config.yaml
n_layer: 12
n_head: 6
norm_place: "pre"
norm_eps: 1e-05
rope_base: 10000.0
rope_fraction: 1.0
qk_norm: false
init_std_o: 0.00444
beta1: 0.9
grad_clip: 2.0
warmup_steps: 278
final_lr_fraction: 0.05
batch_tokens: 16384
doc_mask: true
MLP neurons of a small language model. Each row is named by its layer, matrix (gate and up: input weights) and neuron, and shows model dimensions 0-191. Each number is 128 + 24 x the weight over its row's rms, rounded and kept within 0 to 255. Numbers have three digits each. A neuron's up and down rows have the sign that makes its largest values positive.
After each neuron's rows, "fires in" lists the words (lower case) most often at its 100 highest values on Wikipedia text that the model never trained on.

L3.gate420:173128168157112142164159139113150154111128159110119118106086185145100130114113120143147148098107111095123090119125163135156088128094164079156139128094158112155152158131121131099137148141169119113142145119154138100137152116138111133142109150106119109130077116091099124138125162128091153099097139099111115092145112148138098126146132131135124126115128109120128127127114132145114144160102083132087118113098107144134122206121136136152143082094149098142148101083157108142164102155136138142165139107159106080107126136122096131137140125135134110165142160103185157060119158113142124144
L3.up420:091139148134171129141171159170127162089116141140105134154084119146120129105129150133151150104154122094117132113109143133130150120149112116116129112147099145137112095160114118142112160118149148155138119059096107166123095120156128092135127151095166141119135155100116099129138156162139136135131123188125109114180128134161136123165152099109128076095091130120109120140120108157090129151160169170111079091105120115143113121131122143093135152100159106090098148125133109140101149087111117161124127118118137145109161113104109097102158156132180130161116137137164090119121061119153122109
fires in: "in", "by", "during", "but"

L5.gate205:128129107164133096150139149123115178136188188172146153141134164167136085088153149156165145117162122119106105098141144153135127133121178116107184146116117151117100132105132121145159156131154127128144103176121130141148141134121164156137131136132126142123113165122123159172121145154125127161148141128152129111111101145126131113140131132079107124067142146140130118082147106167123137184120118150161070127099188164136096118142137125132115118073109124123116160113168123136144146106129136160157134106121130160062106150173144136147143100123142135095132113134151114120125099116148125123
L5.up205:127150124141107119124157141115134139192126132124117117147111158133111129111147134127137098174185111095163136119147159135094135135146119077132169159148093120088150108100158128110123163156147138145121103165129126179165138114123104097126148115104128135096117140132101086163162130140138132139149118152131136125119120114081156159132131132095132141171123109100129120157090123155107116151093107167152111127138169070152093129115125119141117115119161135160144113122148121167164143129090103140131123124131134163080160067089135067166136130132141133155101165140180109095162102139133131151
fires in: "but", "though", "husband", "when", "although", "and"

L8.gate181:115177147127149110151156125112095150075123140142139119080151153146123148110096070120123114177100170136139144120095104154145097116123139090114112147151118121102136184149133118134134132092147148166128135099148126126139108128130162116181179106114120114109122128159100108147141162124146130132151143153138152160130128135120160144147125101139153112143129103162099133108120093158139163135130117141151143164122148110172158151105112141156131095121091089169102123101097136133077105151148177173123166130098139164093106150133138121101155134115099113160070129124162125098133157167155139118
L8.up181:149112107077116136098138105138126105105088147133113104169133150144125070163086085102123120139067169157092144134113119158138138115098111096132121141140132113144135132107109141184141115141138118106100183138130163137110135108131116123122103117087130110120095117137123149120099116109118110119112060195140152132120141131139117121143107085097145157141162103116147153135172126119172096124205102149134111140126163109114119171084158088111100117119119118124144141201133141138130099158119147154144127121139145166124099128087129124121140103114126137112130092149143119127107129113112110113
fires in: "as", "him", "appearances", "almost"

L8.gate401:130130189140115164090105119125152106182101135135160104124115098110084108143133115128131147136102108129138143147147118084122100128166147125130105126126159163153126126106116111076105123127101109128139120147169115131129089128170109146139122069126189105127141078109092097155094136116154108106138155099152072064112092110088138145134144101113108128137122128164118124156122150149150111134108104113130150124098146154101104110115120128132163124171140134157130137108069074082138128143153145142113149150165121119167092143141147124165130156139118114126147136116155097115129121104134126076
L8.up401:121133138077150124147131060090128163131122145092117096130127131152084152199155116108118124082126166097126119167145152114067120102131111112157139129103154092149134092095115073073120126115113184136110114156152112116123129116130137148132134126144137148103131127126134120127131116113112122130112137143131083158080131113122160143121152159132146163125136140107144145101138155126127107068133119160103156159134138104113114133147159099150162142114148138150151112137082130126088082121133136156110087154129137128108127113104085146109111121161129081128079135153140165108090128169135101138
fires in: "the", "theatre"

L9.gate288:082163163127118117112115165117119111117072144133125126145083117125121124158191122121109113163108095158105077124149142128120138155109123113142127145124133140128172119131114136129161130102146197189104141117170120124147158108070090144149152112113161138143130120164133119126149133140114129122144143148150143108177115129141126136114148120151116125116125169133144141141083142118107151143146132180152130136167111151132082123114133116099129105162127151129159145129109126156126089117131087117073096114107141128087145135100114125163148163135171079164118141161144165119087151071141120131
L9.up288:083151135164122111137109140104091092161135073153115129159081171156132169126097137102104121124142123139179133089102149145145164100107173162068145137179132126134168132144103133138115165103141144118127103103114183083147075152077109143163156143145119140118170111084124122138147126159154142116118165124133142107104124099126135146121122106106157139150148127131137119123141131116143168114123118142135165105117093158136091102112128119150112105112181124151117128094139098128156128110091118153133110088104135133144152122159145116136160145161154100109128129170124169105123162119121135134
fires in: "tour", "award", "awards", "league", "competition", "hours"

L5.gate294:101118133147102111118113120110147148100100119104132142122106143123135125114077142152143133172140152160174148111094134112080138093112138141098093115117146126097114157109138104087117121101120148156162127101129109119098123106133170117092136142093154106132118119115145121127115095089161139088145140119101146119170154119109116119115157103057102123108126166168119145168154130144117139092157123126163090115072127121103140126124097166163135078156118150101138197125134113121151117121085150109101126092160149109126129136177108138102110101146123121167108104168114110130160157147112151094
L5.up294:136085122111154103116134150196116121116159110109175160121177156131102160135131129136137143118112118145138152082120143151112117148111115123128100080141183164153120132097155128141176150132167121179126119102186106134124133138112174123106122169128124085050186138105155115135157109122124115158138124138118136117125097113112118131080120153134126126115131080088128134105118111136090138109108109145100117156154161114126103124126103124102090164099155140138127129134165118134104141139147153102143165133103113112164153108142120175088139113142135143138168087130131131107132135097106103145
fires in: "single", "other", "some", "listing", "past"

L9.gate300:157152141100114097157154167098133129106184163164098103177144170116145139113161140169139137106113125131109124118181157168144088127146120110119146138138149139104102142128130092105133118130133097134099115106149120167143121144135189145130162106105101086134092107138113147109129144152093155079144126140159099065145145145133162109154150146132125097112110135140138128111174132156139129162107157135109132113128092133111116112152151133125161104136119113095133121102159111053114137175147074177140138126132116125121082144123103137124110089125166124145157134149115102109105108111141146116
L9.up300:110104145167138144128130115136133157157153087113143138089142142124109122111124163104147113123133108128117097137081120133161122122119115110160115175165135123173123171104092090096117139097163122090135123131138123131120120169147170159125163150172081164132119121162130160146185151118082132146097126109111111124094117165120163163113138121125177115103132108082118091105102102100111139123077077122113121106161093125119124110165103129143100128100114166124123127131158167131158113159149116139136100128107113147108153119130145145116134083105115157103147156115196137089143154122132132133
fires in: "in", "upon", "soon", "for", "of", "by"

L9.gate116:146179121156143148109121099124142091145150121102137101149143126094139123134151111139138135139115133161095106125146147148134163119144158134112110128153135132126157143126140139120143206100141139114083123144124102109117146126121114136140126166132112123086129128121119123101088150137137151068169112146152088146152169172095149078100127111137121123112108101174132098143152114171111140142109156164139111131137147116171167155124111150095136119168142106130154141089124158112094091131144106177133152099154151085141105143135155170112156086136179118144093107133113116105100164152120112068
L9.up116:130116129167171127158134121119118127157154117109140126130069135125165133150123142108104108141151133123133159151158129090181146082153132095128157138112109131140103129136151120133122142117071128133138066151101130124124103132162143142144122150118128142121151133109060102121102151115143132161159138125162112099103102132178104130169115109121111113138119085162125111094115143108135194122117175173118148145145141127144135144129156125173134124112145104106159126131137121158137087165194130143132098158128140110159109161151123110087148141118171147098175131141134163079113132149099090124
fires in: "of", "and", "elementary", "research"

L2.gate7:131135126136141156092154102103111129175176169097100119126103117157116110106102149127106193105133130127127128125167112142153145171114148107108133119143154141122140109075145135113123107144136108194152149169151143115172165126122114123157099145145168171174128087137151101095125110121146120132106131131169137140107148170118098121171107121157085122120159123098139137142133114138119085136094104161120135121115179106131087137110151128090118141071118113135128134119097139135084133139104109147114093130155095096111134167107099130131152137095141094105142163139155109075111140105138112132
L2.up7:129121147178140130132117113149146125119130155076140136119143134136113102154167165089144093096117150123111129124082111124114117135130120134124148102165171128094121153139136117130088126060123124163134096144127143133186143130135128130134110176153179169155154119109148093104094151116171095105139157119158137127162127122115122138138127137150101112121117101172132094071131112154166124092140147102103129160157170131110119123135166165144163143131113092096120092110095148125133105186095063126149140137099147118104146119096139111100133104093132137119150136118151162110106123096105111119
fires in: "of", "tusk"

L3.gate398:123110142162140115127135162085153129083142142145094139138121148149156105090120127172155122129125137093086119101154197125130130108149149093131155113124135145101090152146103117074119169157136102101129077109171120110120140121133133146136136125125102129121116134106100118136138150157126148128107109126118140103110157185115117120136147131150130102137069161089105111118129085160157133156135137159120079105057124142122119124150125169123097106107115080087128118129154087126167131138152115136146142090122152098120092155123116168108126109132157097152156135132122132091113117098168134083
L3.up398:150146147154161134090133157133127102110139178137102168100115139136132141086120093184103141111143134121117101109116172097123140091162104126163146109168141120089127171095112129128123179118130082135135087100146121110144131120156118134139143142113109154114135145115115078178160155131120153133104097088102136138142145181147109144145120110140133108140080112111123162104082111133099137172085133121104093125089092132139146124167115156122114147117148124138151141146171135149138116139110139104122160130122129094144105151080090124090117134130152110184102147125156081095111132156111115113
fires in: "after", "during", "from", "when", "with", "while"

L2.gate373:145092133130087132099148115106125108138147135134134135138104183143084119098169203159147117106131132169103125090131101115088121137144148142124183115126076163134117129111160131143099107151155115109163150107127099103138152171127123096156130163158109135118148157129143142145137172117119160175131091112104113175116178143114168154126136127121125156131124128123127105155124118131142139170172142125141149177156110122113087164164170153132126132124145135102085154119130124148118128113147119113116161129098150114095142120127161146128109114115134131142123155100205108104109106119103112173
L2.up373:140112146156117123109142141107131135149122117112119124135117159169099118085152161154152121157127114142128114095152086088069090162152139133121187085156093159145118142087134124102079094132169108089143126106085114110133137171121144093156116164115111133121165163143156115155124154139130144138153097093102112145109145117115172137147166127100134151135110138117106094159141134117139134163137151132122152154157115115134082146161137162156112113117156124080075097124154106150122172114122125130134146120106173149086159138142150143133133116113168120143109154123168102114112092112120092144
fires in: "january", "february", "nov", "june", "jan"

L3.gate64:144181143128154118118146131113184140140149165097111115105095122162108141124142080123127180111134123118164099106154147152186124132148142124140140147126112101128109150153124073163100110126149135116110128145115126142196148139132115126111138102150068119134096162084163140164109118190116135135155133155106130109154113124120147101126110145151121176114150118131153160100129115152101140145128131153111100126151124158105116105117062142118102143131123085154085166135138134132186128098153119122113091113166139164119130132152155122167167137162140128132106130123133121110100104128166122090
L3.up64:155091137163150108145126130120123122107122128108132137079115111110140127094077130120112157105161094100118137121093157128153127095138118156165103157135132126120090158169145111135110155093112089180118162113157143127131129143196125128115138163141097125157121187055123117139108123148138100135134106158117153116114130130164100148123122090152127126092110138177109092117142109156125109193125110157133101107120107168144145122123093117109077125126158132115138141120134119119126160117141120155136140117164157118117126113156101121109147119137089141129151113128175096134110065088119169097
fires in: "he", "and", "2", "18", "3", "while"

L2.gate239:125107138083156184111110147128123154168135150176135112138094157148128135117134125102169123140148124083129103110106105142179087196152123149130066104136136136130124111118116098105131136102129145130123114136093089121128142099151156145152168160125155115146094138113141112151104159133137117145103176178182126089160127135129155129161142085106115125120147140136163171060164139125131150134152140144116100123109132123149118168134114146134116136107128137115095089119147131126135147160136144169161167120133129112137130106133102162128157101127143115144094139123152162097153180102113095115
L2.up239:130074117072166176111102152116152163124145116158129082114103159180128157141150152118158126122126086105124093113131101082155085170151124132115099114119136165149070090160110097095158108113122131135124112120076110128125155116125157144122143170126154117161107154095118123136093135109112094140102155129142135130169133119148150117142134101101111126079122150134147182101132137153101142137142109166115090084140114130149096174139098137137118130086094147112105132111144148134121141126117151139145129121132127087116144110136100164114133104122188103144134163101132158102129145108118116134
fires in: "at", "during"

L5.gate11:159150142142115104109108114152104149149159161071168111109142140134091130140124061156132159118127150141113109130128154101158107151118145131114132128140168161107166104105078107124104149098097149101089132144163115083124127163164137156127128097163108089150106136094146136146100132123098129128178126084138101062090135145102164091146108133159128168147165105145138112086147130142129139139098150141142160112084132142136124119141140127156110113101125130132087127126134116112138134114162138116157105119139183131153070136151117151136131132104123118111110126108159112113109166124114068119
L5.up11:163126101073092131130139115121087123143129098114156106157162118135118163170137141139153116122124106118086151155149133115116136148149154124116163120099162134120134155098093119119137131123149126123128125163165127102134108167096144109118106108126103136164122091149148140112121120078077110095124148148102104133098133096147135115159164139163115145166134079146113140139130157130141123057098119116137165127104112136120167141130173122094125123147075130127104100143128145133122111100142104132072102156117167128179100151110149185157124154101100074113136089119099160106116123125120112160
fires in: "the", "theatre"

L5.gate194:149149149080117138133105152127138148183115135150118131149123158130160129118134139143127134118118141132166113091083108135160134167119169082144152109141136103106137116148122107116109132108162123142143154142109121137161152110124132126157170141094178084148118135118125130124135101151134120083105109153162151093133149129133141098125111141105123152113180101160085126070188163113159165145150093124132102143160126133132077154095117153142106179087151095096105136128109132109152145120171123144164102113115097137117135112141115164167155141116143145124097136134148123137069166088159113113
L5.up194:148131137067097147138123160131110151158097104155126117140150159131162131128129147141156112132129120128153108094076093121161143172132183087104152107102117107103132111153117113108137113126161116163157151137129115177137126108145116119141144172094176113149123146111142141121132085120132086079098113154146148150120154111137131103129116143136113143119148096149105130099174152095170154131141066120116108171132127121092113160099117126135118200108124128107087123145109143118113146150141103145161086115081079129117156126120128170167140151097144142122111142149109121130081111115152131137
fires in: "were", "was", "would", "had", "not", "being"

L3.gate377:151133170145154135149128123136139158128159108172107150125132153126128141090150091136157103144159120151168093093087115099164129117105150143135136119126173128086135133081114123091126133091149151126152141123128095124116123096122163134151159122136165135144103137127133121130132124177149154171113105152146128147139085129090148128095126124083107133141159163200143141130143119163095147171130112179137097140096138147144112118139149149165121088118129102130115150132139108116140138143187112183123160112126147101090141166117151109128098109153128125105112136147149070100157113071137136124
L3.up377:143123169137167116150158092144106131147183113138134127107136148152135132136113108101141130154128116154149174118147081099120142127117131108102135117120115134128151127074104116118112136115148136115128147133133105104077103122111145101125090123138170096154101105105131121103153130088134102121100165143099127142118099120111092124098104100137093159103155109145157180099133102140100127116173096116121070190088100117123109107170136128134126083128126107124112085122166110132105116159149087137154170125135146135129131183158120097145106152145117147081153126126123140127133084065134161150
fires in: "this", "one", "each", "only", "first", "last"

L5.gate284:105142115144136103137162096101107143126170161135134089137078156088119126121154128106105105115130109104169152115150124125167113124127109121114138123118124136179128157094173165135144159092133121128151130136103132113118091112111152143128132117103172120173118125146132132138096136127132118120136157156136122121130083159088160148154126114130109172113159175145166131123127117173101156149096126099142155158102135139109114089144163141146126116136150162133130079110116126073131122105112137126164093086123151168125158133094162089144127131130139114088162110094133094125123052061126146127
L5.up284:114115193099115116119112115138158162109152118139116166119103152115114175124140111117153090130102129121177158119110137105147122141165129149147152127104104099116098115104088150158130150098150136158121133117141081156143137087147100102172147131106101128135116099153135111100149152148110106136140152102167140152143076135099132119119104145107112135097152094115180105137122151148074145117097110150153096148145125121139135112107140126102101118161151122119174143111125119120106141106192119142159113096126131067116129105085121116118095115140130144110122115125076146123089074088120119076
fires in: "this", "one", "any", "each", "because", "but"

L5.gate10:144104146149135157127115148111165161095196132170059123177096144176169150093133137156158147097159125096112096115188130115130106106123114125112113127132099118156084102134134123076102176121136128138131129114105110131125153102158147132131171146126164148142125127129131090157162153161113121107123140143147128127167122154142137120138130160077137118145102177104141142136116103187111154138128160134123079129142143144121122117116117160135125141117136093098109126124116133120165148136143130177129135108159174130120126117132107145072125112126152119135112133132161076126127116071138147105
L5.up10:137115140129095170108119143131148168094156113153115128134095136169128191142136105168141123103119102113099113149144144133125110136097117119097109115115099172154113135159087151116115187124125129159109126124135092142113155120121128137129129127172129177145127152113160102191152128119120085111103137117137131140192153118174133129108152171145143128134077147094155133123115115143130116126131138111115128159154117142147114127183086111111130152131149150133088117141121170132122153141095161151158116142144154134127133095133106144124099133092145096121127157096173053153071127137136157149
fires in: "in", "on", "by"

L8.gate294:104172145148109144137117135125129136164116122091152098170182137149105114146120107143156141127107108164161147131101138121112156174116113136140106133146152082127177130104124129141116117058097148122105100135134155123104095147117142099124141115122163122122142109139122123143098104133141116124127131133145125119127135148043169135178143097113075130123148091105118122126164102116129116105111116179098124148133137123126104151127209118140151138110169137145186098074075138093129127145179100140113115123111136155103126114087169161144131117140126125126147119119170127146133120146142134133
L8.up294:129119148116101158136098140161101133128159066087127115120158154114091141126113136139147124088135141140084180155168126119141154123163136131161122117095087108117118112161102076118103115135114115128126135145108130154108090158115111108126129098189071093094135154146136090130084111131121151131126128094080092074112116125146159151143129139141116103133122132112113094145092099145124123106143155175128150152106151159128128161074143176099161105114130144123145111127093142135151121144134144136143151094105146153104150146145084181102078125123150105113101133126147119118150124118105111117
fires in: "the", "vice", "s", "become", "becoming"

L3.gate378:101149142162090105117163147140177135084147157157096157144137152117144110112088128133140154142128106097133141090107150136153106116106108164094138156108120128126122128178140155099112147153121124158105117053117117117094115104176149103112126159097110119142176107105113153128107124170088131106119125141202115115143167157163143112146143082105121119093089146124143118156097105170115129156107129164116153120104189134147105121132128123114117108123147086094166131122128097131145162109112146143122134128147146093102109149099107157098136131149168138143138139147139143107097102123136105113
L3.up378:181119129162137152158139162124124187129145112115107114148070125147071132145155112139119111129131146130105102113116133120127112130139170096153136118126154141141167184117127130107133158136152119087128129107123144166139157111137095141152120106155110141093070154118122097182163173118112148152118075117099125131160105106117135106130145139128143141141131130116133124077091137147041155108089137113115096134107139129111141174169133140151129131088111135100106103124174156143135133172085135132125147115134121139105107096105108107114144137152153106155109159111113104082102140132140130138
fires in: "in", "from", "during"

L3.gate62:127120141134145126107164136130136123141100120118121107095080167113160118106103130125161154133117140145157082147134118145165126143127134121129114122115159084154119149113126129168109172125100153114124103111114155153123133093118121190101113169144129114143141160111100096138093118149133112087083113146140124104137130097128188117173107130128144114130128084175097142036093111135098084107109113138103139112165094146150115127125107130110115163072143165126127095125171137143154132100113115179097129159159160127130162094132091142144164122153128128119132125111150117099113124124134140094
L3.up62:125148171081132172105105154144133132120087155134081137104119149156133113110128114130147071125152125097111120096122129124137123125185139129138140133113118149140116145148144124065160139123159128120123142128103145127138159100085159118158163159134117118136137118152184157124096110132067119104129170154108108138157118151107139110107179147094120066103159087145160126129152141099116138132129145134097102122121121158110122129066131161163135093157139116103129127169131140116158162083143103128138116118163152158145133128148155121075135145112126118173094150161102116094137101112143138119
fires in: "by", "would"

L3.gate162:147097104108127155183127123121173119178151111153124106118131123135120123084132136115171092133123177151140112114147103107152138111130142141124101139120130099117122100106131111117118133130156121111118124122122111099107128164149085180202105110142166097112140144119127136109044123154151101128101067159134161103150111180104120125154148142138117119125141134158082111137166093099157125105117112160129114109160132179137152105126132176122110075132104142088144139144143129110117138121167147156119139141117149114133130115141100156145110139099113148113097136135154073129130131124135081090
L3.up162:167128119152130095117143155151130107125124130126142181088123158139110083107118145103136092109175099139105099123096147103172101156120146114080130134142152126158050123124130109120147133155122140147169145086151140106121136089120137116143087101131113114133117112129110130126117118109103149161155104117117138141137137178127137130127121101089139118112092089070156085117123128115122138159116143189147107107111115138155178104152148130146119134096155137150133177118127139095073113170113143134156178107159133058110116113161118145095111128111144134144119097146118128158144112145120150129
fires in: "at"

L3.gate375:147141109159110146125110159084134129105183173146093154142115113120140148102120136150182127127144136143134135113150085099128118108160092097127141112147114148140091131148136124112137189131138108130064132129133100177073138114137140168101144163108144066116097111154132110133168118178151129078137140073165124118141158126087135112107120144085135139104101151134116138117143117147137140152134123152115095133079152138086140130120094112144094152121135117098093140126170127105169138114154133106153127083130142123122128124149115149099096112127097108130151131162115075132139124143134119089
L3.up375:137131156114105130059109141086119091165181107107121106114151153127143133119130097150127113125135113134115143135148127123128136155129166086119110120131117104074140115094120151095117099145126111127140077117116160133156127136175127093091127121131132135147118149126163096133117142148110121152125135110185139159112134100125177146176124126126128123190155130116115112131086154084189114153138118078110133162127150131149085097152093138115120139154137163120137112128108107144128143129097179125127146099122175114119105173117119138115104112104106140146136143127170093084115143123098060142
fires in: "had", "has", "after", "with"

L5.gate259:109149170135164119094102089097169141105144160140133121140109135130119107117145160106151140171116152133117092121146115096140075122163142105153137130153110143162124111114141088136121136145140132115124123139133146131128166146075132152132134119119119108162134155088110152165120167171143128120094108101121120091135054126091145095113105125113144117106127147151147099143164111154079084109160165173103105134158132153161137145133132177149122132110168106119104054131108121123154148104148095120118138117111163147153159154145131127169157126146145120158163128089131147109150114119131087111
L5.up259:115133140123131169105125156145154138091118102145146130146125192121134124135130175119135099141136127110130132117124119071112098127165147106125078129140149123115133150102149111164151128095135124153106105190140102183063135112108164167114103105135124144148156130100138085145144129127137106157111127132125147148142108113088143094183122135143098130123099138148129131154184125090131077092123092184107152147136116165106139187114136124166154093140126154129108087134137168127140180144103116141113123094140114166136146127121097101110120140153131144138178119157107124106129150128142134117
fires in: "time", "other", "two", "short", "others", "right"

L2.gate245:108167111127139128089134112097149108146150141152122108184120140131117139084137138164113109151141108181109104091112104120126103144132138121127160136143083157178125147085153095142123100159159103079141132137096079104107144139119094102162167169127155080096171151128152133164119148132107144122147089115117105149087163157115184126138101118107104135128111137119083143132106120133159115157115176155129121106126103145150115126142125119167131120116161095127133122119165136105126154119137127156113143107116146112103135130142126169165138144113127135134128139148211155116113113084090122148
L2.up245:104152080130133141081147125118121113132127097152118137141112142140116143109147172192100123131121120164097112102114103116089102172134130112115169148149075156166127151103139128167114085159139103081166155137094108115125142122097080093143134166116126098091165161120130159157139149102134124086141121101094123129105182148120167120139106134092096120129120148134089154132101137162166114166118169105131127087120118157112110127149127128143109117143139125124124140135157147136133141114107121132087139100102147128078135140141144173140144145105131137150158118120185143144088104114108107168
fires in: "november", "december", "february", "july", "march", "january"

L8.gate24:129136182160098117112137142156172114171143123104125142128077153088109137096130124123129115104127135119137108136103115174173077125105101119112124125133120110145132127166136063140127111124107117114110064098149111089160107141122115118128166105101161077153150117117117164163096118166167150125121088138102135098172151128108128128129141107103119118094089148157143153100113138101171137157138121147141101159157116114177103126173130135122091137146166099101152144109144153077122146107114110129153101145145106116131141099100103140141159156114132145139119160140163126094122154108125116095
L8.up24:152091137116119119126151131114109143102105106149158159159169123088139139142137102146124154141119130083187153118132128134147158096102161110128121191100088128143141123130121142097129144120139123121121160112120104140091183104113151148090076124075147119128131178151146114156109153093171108102077121126115093081117153122121117130129121149136120100167107113101107120132118119158113158141170162131182138109150139100103123114138093136137125123137151132121097147108152135160152112153124142114161130125110133115129156158139117133109099169110169183105145075124110163129132163105111105175
fires in: "be", "also"

L5.gate133:129119110119111119161137105140139143123155146144142142105139134154174141154125125132122120098161125160142137126139147152102134097129158113165122109132041130105098100163123135147049138151123127124178152109131095137116143140119102141115164116116135109073116083152125117114126105115096120040109117117087102131124139163100102109115112143109102118162167120119125145150121131083142165120128165142146084159125129119121124154105165144107113118126095091119148133110136100098116123168189114153123149125108149133137125113111140132132115145125146108104113128164193154090173109126152141112
L5.up133:118151114130086119126106116129130151110142121149116183086161104141125087132124124158158121155148077154145181130133142159151107182140156106157168121137100127141126125135120127144085138151106134145183131147085111110098132097135123122098135134108123089091159174143096122140201097113144129097138110098106085128095143131130110121125099117148138141173104092119177140134149125152136138162151167139151157137135160126081127147141121123122117107130108117140127155109150127138102049145123156115122151125185130130127110122146131133124109102101123137165093091122140168168129137135143106151
fires in: "and"

L9.gate433:128136128110073161118105112146127100170097114135118105114077128117098143131156109117125161165134130104143125122149167112147116130174122156090127122132092128172113120132099088144129128136143122146121098150163138101111136090161107104172138135149136124149122115125093082140106128143156134149113140134124149093110119132103092125139119135111118112173160148143115117106165108103122083137098147148119136121093106098172090112116095131127131102174159098116147158141107136102124131148166095143101111165123109128141133153123133155116112128135142040109128174136195124067174110152110107131
L9.up433:164099124095164123118169165124118158141123114111114118120106148120161146150114104107146100142118140104055138155097128159130154109133109075130129167135124173124125160108120128132109099061160133113136148141124082109132151139113135127120123100113113134090125108111129157081100163118110126145095107135162132135129148139161141093137113125119151124130153174178095126124146126118180118107155143130098143085154101157135151106134114171163174097141157106150130118143112112109138132132144139142152128119106134115111105124123112103130084172166192148140119126112142120193137136118127150192
fires in: "to", "at", "of", "from"

L8.gate328:130172155165115146119084151101129129109146153107122111123116117098180110104157108139150129132117136117130112083173156151125149177165145127136146152086148103136121122154150125158123155171105118129095118159151145101175087147125098123113129119127145122170125157119135140130098146167143158142150149092144118104151155162134104156091097153134124141167115118180122113131131081105132133170138145152111127119130147133164087128161130140147099175131135113078178151109125124105195135138106101135131125143125148097124156118106127135160131150184149094156128150165161157131151168115139114118
L8.up328:125163165120125087160165134150199144092123151110123143167173111106127130142081132136098105125116130103163121092106126119141139162178140079091125154102082148176106139124111080107118138125138120152120106156133122138145149126129113108144180112142091087155124131076136173132135100137124087120118085133109144136176142131127154112134106142124111124124114137150163144158117117152180152162120132128106100152127113114160120130105121131155118110113135118135116137140156121093164154116145151165103129118159075123121139149123167140170119113118132102165099110154152115140089084124101143092
fires in: "and", "he", "also", "then", "to", "she"

L3.gate416:141111144114114134101118143105146148170150161132112092160165121166108127125125145131134153105131147132128088132125126104128148126109132100123133134121136070141135109086094105126098124107124150114149113164136121144162123129139139130139137140147174185173125128106156106099081131116164110154149137120154100135107110111119157093137088160166100110120143098106141149107118091107166104098149123137144123115084147116151105145130109120077113155089121114138088105111086129104105108128129142129084122125127155167124164097116114153194163127115095113106111111115121119081104155050115079096
L3.up416:131108111131122156129103077100131117155110136097134131145188156176086107169133137140171127112105101111119141133117113153114128161159162099118160140135096093093132146117106101112117111115151164120158152164185142154187157172160118124170117159143124132139139128180127134106115136115153116138123176132126126124115108113114135093134147169154116101147160080117138143115169145140149108134213170120119170132137117104130127116128102124103160162119133133121111124091064124115139100118125120118131142135143159114104080147126127142131126091143096134156130121150136131120075134129126103101
fires in: "the", "had", "can"

L9.gate345:116144159177148124121090153142127142126127099141133112113091161142169126178130134099108159137121144132143073136159123123162132147132122109144139154129104122186136109143085134138129150086122142117114141163128072112135153142130127164154118176127193103116125108108095150122112140123146123123099088104138111085134121146144123113150121132102142127118157109113126112057108130087106145115129131145061110094106103084194150161094114143148142128141139093103123165112136139146121118123145091127147115153122147083142127153153155172121128132138155119127088151128181163125129160133124100145
L9.up345:158119118085142068118155139124136082165144130146151147162139131133118127151158090159138145112155122129082112087125156125142112156162074105129123104099125142134088109148135146101114120104128134168136134082122123109149168134117171146112139108129130093108096132119155100136137121100093111117123131148119116097147146113189137145068195112132091119129128143109143143117156113147120105105139157113102134114130058141124125101140141118105113109105141115111133101094125153071125098136122187163096099143139151159101143122136120123131136130108168098126128158169121113143102107091106083119
fires in: "in", "at"

L9.gate72:120151110155110109102183119111158143136171125122109162111087172133100135101168118112142151159153140084133134083137163123116107133115146105147125109154172087131137145127084128121134178142129080141146160136132124125121139123138150095141176152102099081106093114137123093150120135124118134136169100125147111093154126099119133122110139108117136104138182120102105145086137127117127163167144157169170137142159166105116132143118150124116093137100140140103083113157178158105126165143142146162163124093142171165114133121144129146124163107156161156090133114126155106110117143127138173112
L9.up72:122099123111139110135129108109130118149124148159131130109145129161146115101159109147113148142083110087136123126157157154139131139140159113089135174074114130060087097131143151146105107127133101105159130162094141149136093114141177106136132148165122114119131141140129165111175149169089141118137157130181141137132140139115128138182133114117113106154136146122132115135122068168107135133134136103163125105140122170096122150185180168130093148106119112081126147127140113152164146126111111131145129092095101114101124115113144130107121102148160087116199111121114125124125134092176109108
fires in: "where", "if", "when", "although", "though"